Weights of a small GPT-style language model, trained from scratch on English Wikipedia.
Size: 14 layers, width 384, 4 heads of 96, MLP 1024 SwiGLU, vocabulary 9620.
Architecture: RMSNorm before each block, rotary positions, no biases in attention or MLP, tied embeddings.
Training: a variant of Muon for these matrices, 390M tokens, 2974 steps.
MLP neurons of a small language model. Each row is named by its layer, matrix (gate and up: input weights; down: output weights) and neuron, and shows model dimensions 128-383. Each number is 500 + 25 x the weight over its row's rms, rounded and kept within 0 to 999. Numbers have three digits each. A neuron's up and down rows have the sign that makes its largest values positive.
Before each neuron's rows, "fires after" lists the tokens most often just before its 100 highest values on Wikipedia text that the model never trained on.

fires after: ", ", "rather "
L5.gate994:517473482539498542543478519493528502501493483509487509438485534465486473518492464498478476527477467509495491521453497498469463523496493527490491504498475509482477513498495502505547506519444526448518479534538564470472513536506531510506500488489506474483534483476491536472505528502491474505462483508494479502493487495486494441494488467525474499497495515482507449486462489501478492487508492501522505528499486535519496503476515468539502506479477453542547434478519461491443492482492483478508485507497538529448468495498530502510467521517526494535502461512526545472501512509529448519484502459487515485473466525530490477483479455480533515508517535443524479516500489505454473473537501494445483483484519481504523515480489533463501493491499466486472538495483469493544500493511459
L5.up994:520503484530483499479514545479556463476501550477490508506481511501474497547512497504491493481507489460488487536455540506533502513475493526483503485503506521502470476545473471497522489513516481445516550466533474522495512529509523505484475508508467496506525499507490529491530524523505492492442476517461487509483523498477491522516484471519534490433426482448491484472485540486473491475523496514500524514565490486494501494467483486488502503504447474488521490535502468511478501506460477474469503482532546503467506467527514509464542485514472472459534435529513513481503506494516497455473505476485447493483452511561483466499551455496476461534507531506489522534480500520491485494504492508467509487517505478496492532530510526487476547462500487488509499560465452506505523513511478
L5.down994:488512493523521491525506450523477477558512537494482466464473484535457541502483495499539479496486501515500538500502476478503490490491493453496491577476508506461516513535493467454483491502510528534479498506530500517485462530471509476529508508523511513503518478528490540509504514474467517516446497502511492539494516523534555505483509500480464508486539508472500503508498523513543513515508476476466514513468530462508484522462488494521493545503522490467498476487488484524547531495501503496536522513524522547546524490531527539470483491491541529483546554476524507445519508526479477466505485504504482512543503517498491453506529522457499481503517493489456501443497517527497485536440480504516553548535517513512494533473485482533492540525506501505510511475511494461472503551482512

fires after: ", ", "in "
L7.gate131:571474521497470478542526495520480509511528490491459509466519500467524497494480488511520509481508523489431482542506525487530492529501492498496492486528513470452503482467525516528513492467478485497500455472480507516509508503499524455505471471519515503533506490488527527468565523497517506483462518480496462476510496463518489476503468531492500481499525526522476496470485489503491496498487528498490503456464469503465455486478507507439520495547490542478458499489500469498494460551473502483491455519496489466503514497438490478492529485541535510549531425480497494497488509497479530445514498482485462506535477491504503539529492491476460528497498531508515470483459515489502469502486449494520472502495479534476460515444477503504484458497509520529512517538476531540553488530506463
L7.up131:523520500480525498463511474474550488522506505516499493492506516457519447455505476527511510529499479516490512452523503526449540514546475531471467532464544510514515491482503504529513535528432472500482539561502484528464464498528505500554503502501487526475505481465493507527473527478506510467525485487524527490548484486491514502503505510493525494480476482492494480495456534557452486504486459485520488519479491483538476489514470481510549495568444481478512491533549517496499494466481498535523497498506524532463533493453505455488503481485535529519509464496457533514524472543520510519483493477517491511513460533487516529485515556566464517502508487482485479544476494495489548536502508479455498464555524480507526500494517502492514455508529509527495519481522499479470501491510495
L7.down131:491505564459474540508521512483515468494523478492490537543522494508545489490517507564539502488530534528504510492504514468502475517525465545530513514480515493518472499493471538481475466484457472500467499472535522502466522544547508503470490510511525521451529513523517475498508443524516513480472471504411468535498486461522496516523511539492509458484519444518498474475499525535513504476482509503539521534478532516530522542470476479485484483524472509467486511511465510501512513509511488509469496480484495525512457481476507451529494483503532488482452520518529512536511509468512499522505526507479491516502481514493514496479481505496520498531490551529473518497520499498497496527462526538542488490497505526530537498508450499485496503536523507491463518553505540519483451484491494

fires after: "the ", "The ", ", ", ". "
L5.gate308:481485474546508526527512490461488506510506524497514492538460477473499418539492485504489497480472478511489493494500519478541525511499504487460507511488524484484452495518524473474530498531471498524511495507492456539510514524483534512493531485484499572515478489505508494503459468534482475468551549507498495484456500544509487507526474479511486478516516472468503499489529501522454476518490498476477520485502505478535456472522499484497502514478518524511510496493499551531501526503462539448508470442472567523525499481480458536490492497485523425528515471518516532492489479483536495542512480459508482509504504492505506500470466487483539554483507488471502495502465528514501494519509508471516522504518511452475513510534480511492503464506503507503482507493473442444509498492499465
L5.up308:513487496504484533473488476481519491487500463528498460506523486451481498536521467524531486502501467475514490505478471468466545533468500546491469502510529466521443485505514518469508512504478474492550496514448472486504571521496542489543497529496499498483495516501498462498509522521531495484517493491540509565498495516483489481508510510456493506507532497472474474509471506503461483490495504476473521560541471432529496466556541511505546511444491471449482481532465531452498483520469514460507483512526495526447479504478506501504520524523519513509508514523516515512487518498528485545486544498510487506552523550515512506491498532514504519503501536494499503513492522483448519482473476532513480541501510539519470504491490516521489520489471516485518502478502534476538483490503488
L5.down308:461515548527477547469509480468486469476487484496516503509466496486490522536493517542498495481557468532512546489493509475513508532508502463489474547499491533476489467533456506480504459504488489485502502488467503515514500516507498499533500517494485507461512482471470503498487519515502478463564524520459519489509482483487516484456510458435497515493501501484475490528519418517488486500510485493516539533463495460483497521511531492510483527473513458466526500454475498489547513494519526455533527517541488495493497502501509488501482491480528465507529501493497530525491488502506477484477517489479515494465525545473518519481483494506555498473512524495491459483489488498527502527512494453519508526522526482483494485500500524561503501502529518497462535442479474509457500496487463

fires after: "in ", "at ", "on ", "In ", "with ", "for "
L4.gate581:487486558458492498454494527514521484497517476485442450502521515510501484502513512505503492489507474560507518499532517500538441497503493447485523512509499471485510526482478509442519543509509470531505483522473484535513479474490491487491496527469505528479476513532499456500438518461457499504506479487440527465490525533522560536547505552485472508442471470526500491511506491510503500500509483489499459505507492503493479478497475510494525555488540485501477475460477529494480515502501529526484468529498514483508556515489492530466510497478510482523553465512489523536464546489472502513480518481484509489490514536528501491463477578542501505479505518497503467498556517479505510510489485501490513443494561495504497527522539488490472465503551467503472472520538506526530542521496490
L4.up581:486488491532497523528548488502457489518522500522487490512536499479487511504508498486524475504509541462493541459497517474482549469507503477528498507507525469472525511498508453488531493519514520496519486526499476568546484563486534511507505512504488483513486514504528488496493488508506487501530508501522538474502513499489549508527490511477490465452534504510522493495478491484511453534490476489579481512515561524511466493494470527506462514471511485515516501479501498475469491534531467485485503497504485518478537485458509525484493517508537514473480473473482501512469512499444456479469449457480492514485487517509478498484486534495512543536470512502495485521529505572460517487495477458522460438500523481524501519540479526527505471493478477461498502515489487526494503579512512
L4.down581:524467502531529517517532484510510507566535506519501492512505479479501495507485533470512499456533478487486499499463485480490502477505500534513502517555476529530484511458483507488494489529516521521490470518501477515504456524506475477495541529511496527441460500527536468505433488518525453506495518538514508505480526521493539495515552506507472490525498511508473495492475527485481485488484522495485521521504495503448502488478441512530548496501515522456490499508491478502530460498518447481516487498477552489456521511465488473530482511500512491512466501525492496527511520532469473459524516493527485503500515485508491453515489507565473546511490465520514534495505484490529531548470480473517461490496472534510522502504526512522503483493521443504496530474477479470495481458516472

fires after: "in ", "In ", "at ", "on "
L3.gate703:496534478499512496481542502478494462529507533461456478543504488472497531517443496491510530502549488491521507507472515515476523501518509496512506505459498493488501541503446490486470527531526528495527494530532484506537502519524456505501487520499449498533489525523501465483489519501468498482544511510518519491489510554477522484525533512521509467494525508502511541515493526498519486531466535488473473495515515499478501475483485481528487546452487477492543477499509493490523483511545524517463467491468502494484551527514521491456514466505506456525486502484437514529430475491489486491459501538502535504477506492441478502457522505484515491507511501479489480463491493489486492461479451472522519491507527517477489499532519524492527482506527486528500469496480495483509512492516490
L3.up703:505532501460463526561472558464498483517534457524490512519518520457483506482512484465501482469539518502518499521504528537413496489516516508502471475478497495511513490468487520552499452513494501453507504500497501515500503496515480464496483504488466511523490508529498513486491476487548488469494485502508539448515487491506492489536493531481505506479490503499477543519552548512486503503474490513502527511511540497453500502494478467509474499538525512508523470470482482507521495552482494478484518521499536501427531530476469478492506471520480492515468488538497517496527506491498521500552489480487517444498516549546521515519541520470492529505476549528497480520517523524503517514495518488572506494509503500522508481512514494504542478500501515442531534485539507436508508489499529
L3.down703:519497478495528488531490523487484458513511517508533494473530486465491482498510537511480490486496479495475510515519508488448496570479481513508476475529505507531510491492496522545492434514519501519544539513464538528505466540502516478501503515461492576520462523472510482497505548491509474481487487523480532508557494528494499514518492458499498516489469523509453462465510486444524474508460481498488512515514497501502503512495451513473507485506542456485484536506506520516527478514526464487499525480489521509498499432495504451492513486505537488505516472509522503516491514461551525536508556516481479501538552516544548511519483523515474509548493545512479492515522505480465508482470483504489525500505466478497484457527507485525522546495576513483542513527497447542530474517473471

fires after: "the ", "his ", "In ", "S", "in ", "a "
L4.gate532:535467533472494505529481494478487505510500468565509499484488517487513504503493534508493489524530479511562545492491514522533506508493563505513489514491525537514495532476503483507487508524494482517498506495476510537576498512507470467539490490496498522476461524532502480472537463498487511469481455458527549429505513520484466501566525542499498506514461506504535531552518487490468520540449493502496508469483506504472511492514506465499553516447514477539498520484521487492537535489519527508525512511515482486460475528469501519496485503517501485490505501522447486508517481507451489530514536477500518503489511504503541509517527456515508449506522541497483491498489513495542465515479533491528498499493515495491508499503526471488472495466470476534456544464537527488449491488527465
L4.up532:498529443484469487496502441469481474509434447483482489502463461487481512526499525471462510546508552538513512500537501570516533531489506515554480508448530539484494493489467517432492520532508478487496550463496498520509512525467508535491501490526514494468490516521507445499533451488509505490516488448503499493474488526469473538548480497480455538521487464473513479442553466505513496523498526508441479510535515471492511504503529477496510455483486517535526514472493518497491530511526473480471526529474491481447495469514477492495526523471481446543481508544471530503486503502516477514545519518519560534495523517520526535513493500472538459516500526475504495541521462461509503519524509508540515496511483490497476504488544520513474500526527525497533470476486538479518502513523515
L4.down532:523488501465461481509439539506531519494463460478476465469535460526470487500478517447495481518466506534507503499530505492494575487519533519504521509514499528491479520504497485494516478492545484534461483521476508492495479524527474528530479488516570494497500450487483533541507480510478493508516477499520483510507539521507503527519482533531500517492506484506453469482534516513498474513530540530487573500502479522478447486509465491554517481540466500486565539502524467442535503545509448493515551493509538488482481506447463502518533509487508480524469534527478536527491434488478513481479495497484556528503491526506480524483509502441504493531497518493514520538502495511499556496504493467488508514527502494493504484487487541497502514512494456514552499498467508486520512528490499

fires after: ". ", "at ", ", ", "\n\n", "In ", "received "
L3.gate952:511512501488524476494497509507543486504470506452494481475524452449484466504518509483494493486467508500502503504476463473481515488534494496521493474465525478496508484488512512473550524545522495544509471499518460444540476488522489530535526525474515528467453476487471441499510496494504479438499423499485547463525515502481530525514473511516484502471481490527525533467508542533465527549463534466492503494533529502484504456487504495466476510443454545505503448487492542531514497536518493515505486534470503519494486504488473480529498480468487433523501452473471528494424443520519471470505544464488519500455523531492556513462532490514505504460521501468500478511511483504542516510523500487506496511515515468483523500510516510508482522508530469463498464491483529516492476479515490
L3.up952:493521500474488488506495491487517503466477499448520487512495499493488496492469539471519539458476538544503534492502486484449510478552484498494491486469553520479519527503509508485547505536520468492517508481494479523492523471533487512492532521469487537476478474540490410487518511479456506483506492509517528455504472535492519563517467530482491504472504518518469518477484497516488537564513501488512487484524546509504494492485540511467498517477485591456495466492480532556491505517502496536461462523467503502466504519489471512433534489482498467518465469500484513508463504489465448484532528487476524476480496536462548527465484500496487526496481467527504464494497490485502482487533496531517465486512517509476492474538494490511489492508512511503509482453476501481527514523547462
L3.down952:470480508458559477493505498509538477550518485503506517525485544487485478540482503524509525501510516521449484503501488519490523518528446518491475509501491516490489505495498504500501458527497442514482478509492516522510487499523492499511494507484510531445495473498523451527500531515488547543508480501490530495474520510489554530509518516495493478470482520523503458477482555499510533526488458501509476524471487449473462515482482523491471519508513503466527493504512519551503535537551501470498508484507494511462490521468525499480530533514497462502479466492523512530456494512460490460528488496510514477504484519517482522479498532489540548517438464492498464497499520510448472489497473561505481504574523534492479495513484435473516530547524487503515486515464519483535512470530448

fires after: "was ", "is ", ", ", "that ", "became ", "were "
L4.gate757:533508522477501476555495468509524467536526503503535441507523503514493484517514514531509469511486505523473463482462496511548507494519522501494464502510536526483456472490520492499548516533495487522473498509481525515503513462505517509490443523505477503473453511501476452504493509515522495499486505477514515495465530435503479482525546495486493503487525500496491518512528489503485463511495501474523472511527472503528512509526482508491537503493527488539555541506516537510509515489497520552484546457541504497488523519493502528480475512501510504472526523472541542498488488531511487497512471470468481512486496523514526494503488482502473529486515462510485516470501513499507539500531564584482490471480514521555495487475512506511490507504507549466507521506478499514502507521523490
L4.up757:487509471487498532539488456519480487513516489523474489511465497494494506486521526475505511452501484516470456552498501494537491491516494530496502531541505511497497493474491486499536515524512481516440517473510469494478529517524516488477458525494467516497530492536504546490514507485548495515468474519548517452494499541477531496455482510495495500499472476490498510527548483520503456473517542450473526542479471510506479521494483508495507457505499518530464517503515492503490538476477496486476515490490502501472532456501482474476506506485482505496501496500534478498543467575505460525511523502503489528454510499487560478479504467513480566508525480466506504544470485472457526504550527508518477487515471511514471549529521472494540495478512494492522494503462524472518485502537483
L4.down757:441515559466484530497482506522460478526485525504488524560484489535503485505527537439467526487479462525539472466474527511502541519492504492527549536497511496502520509487480497488490469514498499486492499562509511547512496526551487517486523506480487510498534509512501456524488548495563507531453506476501509543467466494508513534523495483508484486534506498498521510477501449517506541432487525477508554487511478472497507518504479486496498496534491499525523548500500509526478516461501489486472514561487510514495482464505508502510532476497525520499473465518530477544460506491471528484491547453466518507468513466488507528464511486509527469515472490502479542504524523515467483473514505496502514461494504512478506488456478498514498506523503530518507441496471519519522545517505487

fires after: ", ", "'", "was "
L7.gate657:525525512479489509505493501527510501504521485469501493525527497528520483483464498437503482541469457477487499488504507498498488468511506522550534489545515464479468453499522490518487521489494479497480528544474488485479487517449525455522453500508455499465471512476494516494475503503502509469535524504470443491454481531504451514515485486519535494467506512537454508444480514498488481492495521501521459465507497495495436486568497492498477514524508508525476481518529486494518475458512525512515498483548479504471481512513517496492553509530539561510510464517540525542520455511492519499470484452511501488520513488508561502508465486467480505499501527509480505512522476495516529515486509514499519485502508493468499476537517494522515540504488524481501516463485558523512499501483479
L7.up657:520449564481483507501463505499503493560501534524481504526502500502502496523478537477518475522486512478514495529506479497517503488493492532488508553468456490483445456479538484540513494543518525484480531529482513525538494536485522555531498501511463540459495461519476543491449517497502510472486469495481492503453462496488506481505538421491493492527484487537502504529502505543463483454516507498510505540487487473501533522520530480457494525479500480476490515523498507473465500485497496535499511500477513487490494524485485475491498501565539527545472472502511512488531499530518522474532518469445525459484515509476529556511497503508551489531466492461465523495484532465515503510458497545491477525527470517533507476476488546467469476520511471479517477490471500495495485497485490
L7.down657:501494487486510536484493504495479497506499512494412507525524495474517517512483502533533525515494503516524519453493472498458508528472493496499532482518519523510525476507548524517457497477488475481432493520522487482465509475514532466507491546537475504469499495473482514512494484487537486492516501541525533502440523548502478474485520512461477473480526497465491468443487535490503463446530480494507518462459442518472467520498468481465444534488490492479519502508470521502498478478499468474508479501532486481503474475468533479480516546510494502511507454513524494471521476492515491512484545454484523514497495509492551468454505479500501526491529507481531496470521508524489542530492502482499481488527558492511530472442463529525559529522499483494480493527509510509497490513482497

fires after: "well ", ", ", "and ", ") ", "), ", "; "
L6.gate805:468497484522461505492504557465474460543526502452484473507469531469503481525500491439457533487497522496510493510500536514503545468494524480530509464507505518509520510477494483525529481479505495477500477535517521521503545496475513515508485506454487531457469469468475555468502542469458525496499562455479516462480473501463468500513493556534487513483490500476509509481517501503500509510492533539450553511476508530524496504465501451498498494487473553519518545478478535521492498458512484513469467520501496486505498484509520481463538531518527477493481516508456547514486475521504543486525474501441493479474463486512535506467452467492499497530509476502490531484479534513495487472524484475536483486467471483512551496468443531487513471436542465468482492504554506510556500507580518
L6.up805:512481473510462525524464536467524484504519466508503468506469495519475508511509488481496516508501517502484520486491516493492507486496447541468447498504507509482514479474489463534474460452503519466543506458550489515489506464475495539490491530517480534520482484522478506479488505472498448509507554516546523526526470469498490466540530523516453462489514495502479517490481510472455492514530516511485535489501508453487522529461479496474471510488479488475508515485465510541508489433523476492450531507540503487511501464542474479478528535548518506560438546491470549496516523527476468513544510508483497519495527487475525528485475476510535505568544512464558434495499481471519540530476518490484453499512501527540506533490531513510511481458499477522482496543488496519531528491510465
L6.down805:516505466466470517494506503504537484477457474469497477526484497521504544540512495486509491524501468527472488503528452519509517536546474487535515537517521514490441507531495460493505486501521493500567506501550487546518544528552494467452512499528487497526484501475513496487486524505467518512513504541483513558557482501515521519515490495449510492494450523497469490512516477456485502529486483505507533529569582492474494509490504563498501522510486523541528485474515451511509529496509504508475517526490469486496480490501488473501508497486501466539514489506489507496521510465562512472481494539496460498502482480496480511475497495451504470546503491531507527518501492497477523511520472480487472521481503540530528493548442507515475473492481501507470523513465474460491502536490520

fires after: ". ", ", ", "\n\n", "\n", "and "
L3.gate339:535477490499436486522506477471506537484514507496547432530504494526498514482514497491505538529449512478514442495483490510514488504498513553487573523515495470478495456477504486488484510548506536518464497490466501466454491525550490510507528500453493517482522493539479493525468466488494538501476530492539480452489497535462500508478499481488503475476493524478499433500490498471494527514486486445475501491513507536512511485506467516498480479504532490508501440497498540496512460514483514487474478485530569515537487522483504477525531497481524513501532464518507494520468502515501478505507492550455462492497476504513512503499514492499518522465518509475513504460480523469558562507564515509493471509497491512525529533538523498461440548504492448468493486480490506496549474477516516
L3.up339:525520486522460484488467466471525541512472497530512475539503463478521514505494472505474514530518525483499459514486489515501514500512492527488556496509512483497526433518529468520475486511517513514436521480497538474505547461513520510518524504490542518510507490506457465520505486512464497481447525453501461455475430545480527540477489473506516476502488506485478504527504457447489494512495460464507554513504470514538494520542500518478500491518502457522526488522471541518489485487498493549461509502517569490531499516503479484536508487465496484519498497524519526544488496486491484519539441520488477470457441507484484470497487484487509453521512484488524539512496487478529523521514535491472509482518477513489489554538506489481476496495502461472501501500492489511558483515477523
L3.down339:517507509494477536488508486485479525508481503524512509477435516493490503467521545481531487490476508523501471523500455549513502457469537479521467593547513514468512499491494547493533525504509494510497498486488501502470508479506559495510498514502471517474532538513566478534476487505474504551470487526495499444506495527478550506502559513491459516526508524532442464521515467463496498524471514491517509492497493553475492497493456514495486520527485475496523514535489557513506507457477467501455523503425521489515480502542489470510574495485509485540500524520442470482451525496498489513534487531497436503495495522494512484499509529498440508494499448493504495488486554481457506486530482482439507512459464522499500553515487507523506489503507498465480511484454490484498485494488508

fires after: "| ", "St", "\n\n", "- ", "Rep"
L4.gate18:477523494503498487498455466493481505483501474513501448513485500506522515537498518496568514519524496476502533440479494533524508438474498509461491514470498509476469464472566514463546465472500488505513495505457503504529462547523494520480440526509487497470507541454544478510532531507531486537525510467556477470498513517507523498481436511447415461491524498482471498511509518473477481489521525522512458502486498459524480503460546495497488494491508468462484473493471492503495521516501528511507518494481490527504521548506479512528505498565546535495517484512494510499501433527561469536479499448478494487462433487494498517515508470492511490498513469496507480509480497496482457517482518521563481464507477467514534518454517510488510511497522514468488477494507498489522460511530490
L4.up18:504503508519481500540464491471490492497481521501510490491500483486517505562467508508513463540468481480476491485516454495475535437457503457449512483480538465515467479468554492478516519489501487491536534528488508487507467487490501510477461511515475510508524526531487472487513525501483490471530473478496526450496497490499499505470445494480459495515509507480480502498513523456515488533477502521490485515510506485490464469466521545488472485474542490503470466495482515522511535499514514503491510492477509550513507543477473515503478515522482501529502473482487560496528473511543482485444490484511470528479487498554526546491512490502496481515485494502527511535498506487489485531514529511526477526517487478514462473513531473536554469484494517485454449511532516448494472521535506
L4.down18:518502500500486464489457472509514511506536522535482512510519478496483503551516523480495504529478504519500495496492477477543475511439503514497490477481527508497509468478549479482506513511501509486537533505472504468517459530502519530500478513532474493508541495491506514522489515536466468525512522523509502462480477455455531568472482512427500522511463524498482512474495523472488518497482509529484505501543506480461508536500528527478561526489507489518471477500428503535465475518504485491552496475499471542532528509471461509497468496499504477531505496493498486508512516502499478474481458469534491502523477493502492465495518442505522507482484459475529468475500511499460442511493471485521457503517501520497496461539537503521499488511463511525462458509539525462496493506579464

fires after: ", ", "to ", ". "
L4.gate482:506458517521465498512505495483538494502515519498519461473456523521489505514504502504506476517475470517477501543503487486517503509538516467509525475522532501534481488490497499554500509500491476476500514476508495485478581471494509511473479496516555454486506508529509502496514493461498506504530465510505504462467475475425509521527511549549535504492493514484475530523486457483521509529480516476479492544527455556493477517503523511495520471520469512525487471468506563497480511498482504486539476583481502465490519531471453495493507486499536498505517512512533563493485512497478506475465482481505483511487469515531470534463488536518494449481478489530498511483502544528482548517486524494512452547515516484557497500504503496501522507530491525513553503523479472510504476482493516
L4.up482:510499514497451494546468495484505498536510528480495475517500510461514495526531496475446505523474506528471513513492505512498511471515546501487573500544514485490479517494524493509506524502482512508494537516476458515511504466526524537530525490529517480515534514517532487508504524521481503526451458536525508485489476505438503535525517512466532523511499511529520498474505499457503517524497568469506510505508478528490488513503484482485497519558447488509527510472510543530490512525485523486477436490485506485499531486480502508494528456518521488502514473534517489488473492516502513476504505440507498517476498476515490517498554520541488434460538501532480500452462494487515523503478504510540511514480493459553514489523453534493480470513451452498527505537503508542559484473556516
L4.down482:489492526512490518529478481491467487505505523466464485480490502526507504516463488483477506481482465527483519490514526528513496487483469475484506482532530491515507509528518510475513501540479484523486481521549485462521516504500477496485494530518495493515505517499515458513532502517509489519449498520532502484539485477491502508477525465521464538515538527442524456482473578481521494504506527503484486500508547500502529481468497537503480504458512495480515485511510529504506519524533519536540470502518522494508503504549458468514457503479538502503533505487504525487476460468538510462500477471524483461523477454514548512491506512506496439529513514492481487520504469500497495510493473530466541578503461479552457491528476491526499524471494488513529526525507506533520536496493500

fires after: ". ", "and ", "\n\n", ", "
L5.gate78:520484523473468539476525510488519509504514540463452475537478508511501490531538450490523507504480520505513473504519531531523470449517504524503479510471533494467494471495517491487483515527499489526497533484506536530484476470493535526465510489477483473459498531521519517479463466485431533532520511482502503529498542529519454551472485523495497520452479523482455494490528529522490502525470531516496507509465485518496495566504491491469512493503532502508528513476497534561473542489486503512493517530474538523508532506490518506422469552514458467498495506529496497486498479466483511494514522507521485513516534479506520533485486489529501516513455502490467489487471519513502535473496502497543497456507499475513513476504468529505460501564506499479497536480515515545540501479491480
L5.up78:535463479447521551523512486490483484536458502469489530516505507461471474525532444445513532498483496467497521505457492489495504464470499526516446478476506521492511486479505499541464581487450498480499509503527558456504488497505517509466487497510517470490514486493499528498488505504498536505484436526513520523497499507492527525507501500481477468516511538496526491502488481464458512538476497511514563486460500479509493522554498521487513506565459485531500516490493511497503515552476503523472488518502482512503519454426486481486465540483452470484520489484513517491473515489475483502509486537512497506514475509540489506524481507514483491470516482495487492466457487500554525478510528519477495485511492460479494532528506530560487500486514499442483508519498516505499490472437480
L5.down78:471445450514524511451495503487494467536503538483469501513519548522494484504461491491471487537510517478544473466470521496479495441498521509538491497483463507501491501534507500496508525480470490510507496474496491528525519480550509521522490488446465527458491519460481499507510510451490431517432473496504506535510506527518481531525483531478509494507453490489455465510509469476516517535526527542454489522527531549450532519472542497519486488529522450508529482479505522517488535502465481510516504511442503498470533472485524490450470568491483505486514511512442491483498471501536521459462494520506516466530501512509494477540497506573502502480492443492480485452470481473516507528549526549453474508532508492475524544514485485477471500522535489509500460511491501528477507471512495

fires after: "'", "S", "she ", "in ", "he "
L6.gate130:492525499484499578499497493524504529475494510476452469492510512494499511492513546509531496530527458438497500501496524496441513526502527453515532530500467484504484495565500441455480528508527502464508511492523528528500531453492522540465506479494494508468486497549491524487499478474485492481487527462494536472506509506496494494498484551452460503483521419534538452551484497525532488480494533510451495470456460509491465556480508469474485481476478500515487483509516491504497517480512510510487508508506547476494501490524458441534502492501499543503489466492472510530515507501499506528535520457478539510535501499483539513543497493480507506488523534492472527526512497469496468509501474488510493540517515482513546503520496519513495483473510474504527481482494503509523483504542502
L6.up130:519531506501539488501512500489484487487499541571501535518527500428502462502498497477541453504487471482508549476505524494477497528478487511516496528503510521492444534511523482493496505514529506476504501454455479496482526532460489503506508489526462516501497510502475473508457479528524473477506521477458539492494521479463496476515512482505509533527510504516499454473495510551467476467520526530528501495511477487468511506535507489491487498489498510495504458516470496470514492471525504498489495487478481483485444545509537466498469452524528536532491513490523490545503517505453500507550550496456556500524493479483510463501467483522504495507554496508518519521522527445520517511522511530550457498491516475519529471475495496543493467506506490484516456498551513461482521482468523
L6.down130:485518504505495510489520479489508500529519480497510490517488509534480534489487547503510468495500474456505519438495511457533499481473465498528505530556526512535504550497556554495529491493512545512551526504501497496513562515512511524481480524477502505470503526464516469485562481491466503506468487495488505472504548484529484487522475521489486491508522486499499512521492493503506506497467520514507457531419501491494500511504509498505494495531435525529500534472505501487525467504501466459488526512563505443508494454516533467491504496482514490483504522494496533527526512517502491513509488496543547472512517479481508510507503495478463501505500498477530502477528462511525523497459475501519549517507513470512527506500471535513537479524498510514478515497502486531485503543507464

fires after: "| ", "and ", ", "
L3.gate96:514505456543469485502520480514490518513491506500498486561520470487499512484492461455501528529484533490474479452522493487489476478477479501534507455431466522500476540479471494481475485500478511545501506518494482456488483504535475503465532534507549554515517443458527517495510516535537490490488486492556470482534553539508485499530535532525502462483517547523519454508527480488509509510473498510512480479477481461557482513469506509493499495491517491524530527480512452509509514475533462487516537480499528504509530494516483486527517531487483496473478468516492496479498474560539474511488493513470507478487469534452460513503435493504518504487504561500469486513526493541490549516470517505529500496510500505470516545503478505461472516506499547456477461488505480513507470520491499
L3.up96:495503482535496533489464443476446484448504524543472496520503499481470508555495509479467501499508515493462485507503469459461544504445495483487557509489525485491483459471504476473488505517501466518489505477511535518477514527500476548517522462494508489467507478534515516531474502513521521476492510459528488527513491504476513513506529473481493528462500487484495476486490470522502470524483505467543492476487512474500491500476472517541505509525504524529514467512522505501522535496492489535486525530470490472484488467536535454515539530538541486463528435452517535508536501526488525464487494516485462517561481474479521512502509431499517495490473516519532534493489503517493473510531531507493508517504513505538499503479541459455481477522486465453465504499512555490475467498540549
L3.down96:537464511523497500502510509494536512539499485479510514481436500468496494456467481526469472525498439499512502535522496522510486548490481484500509514503531515499492465501500491467501486550525471469515544476479532492517509465495502555487552498528493442488490500504495551498519495544469529485516514532557503497423498504502536530525533496560562479504501521531541488486502470497490521503492518485493515476507486492491500527484470477514513539453473443483481454554515477536534528447453494527496520517496508500526527494497484496480456503521491512488475488536522496534447454468519530512489492475479503518522497502508519483488501496494541473478550499537527540514466470521521485513506531536493501518531520489547454493539512520491480481500474514459460503476485509497462505503510471

fires after: ". ", ", "
L2.gate327:517473461506430508509472512448495502487470490503492522494499513477483508511480494481495509464484514500538478482512522546568472484518529509474436498441504513492502493483490475543460486498483514497510494511512493487465496528508450538517518514494498451498476489493515546543522485537534527477483523545502509507519503527501455499482515528495521477518535520526494515454540488504451500507509525505527529538512511518519476526510504532512504495491500489508521487495559488511522510507490488536497533477549501527525525494519503505517495559513525484494569467534482533471521511502518506475499525520477516490535465511504492513515486462501495462481510467554474540498518494494490477499519505493474550542489508529533497546487492513513492517488521495527541494492515497488489524545481473
L2.up327:525485543462522472463511477541469488502467471518493463521491456486468487538496501522515486503475447474483496488512512474468518522499531492479477497504465474470502452473514500491514537526474513518480520462525462505531479532476496534490484527493513509506500508490474464538424530483505467520535488500494548516493506479503512470477513512515521524548489510550505500507530486520496476521525506465514514503531495507474483513501508555497481491499474506489560499521492524530486512513503484481503538508497463491500495501551509462482496480508515545498497527480516492555520550515525492468516504472458504475465494470480507491542506504501487481495493533494516480555498509484486480504476551493493458526494420545521496516490555563502480504487506495508536524525504508558486500464445514
L2.down327:484497506498488498509474489526474514513424483549470487514479416501490472484504527514524509524469469496545499471502505487478494547471548476466479534482488497492482488475463488509531531514482526457510509453497488498509498504522508564488492497473519474468518490522478493532469513484514466555543535510520471491494501503474508476499511541468519525584473536513505503510486494540461487473517509490513500497528497513469492497527513526490501501496477499459532496502458495482539496502495477482502499501551475506484463499523497516497514468491510527518522492483528517524515536496497507497535484463479484476497457502483518493518515483495491504453524493495508482588488514503468484496489506501538485538462492485510454522508526507531478513499484528524498527509504509522497485461442464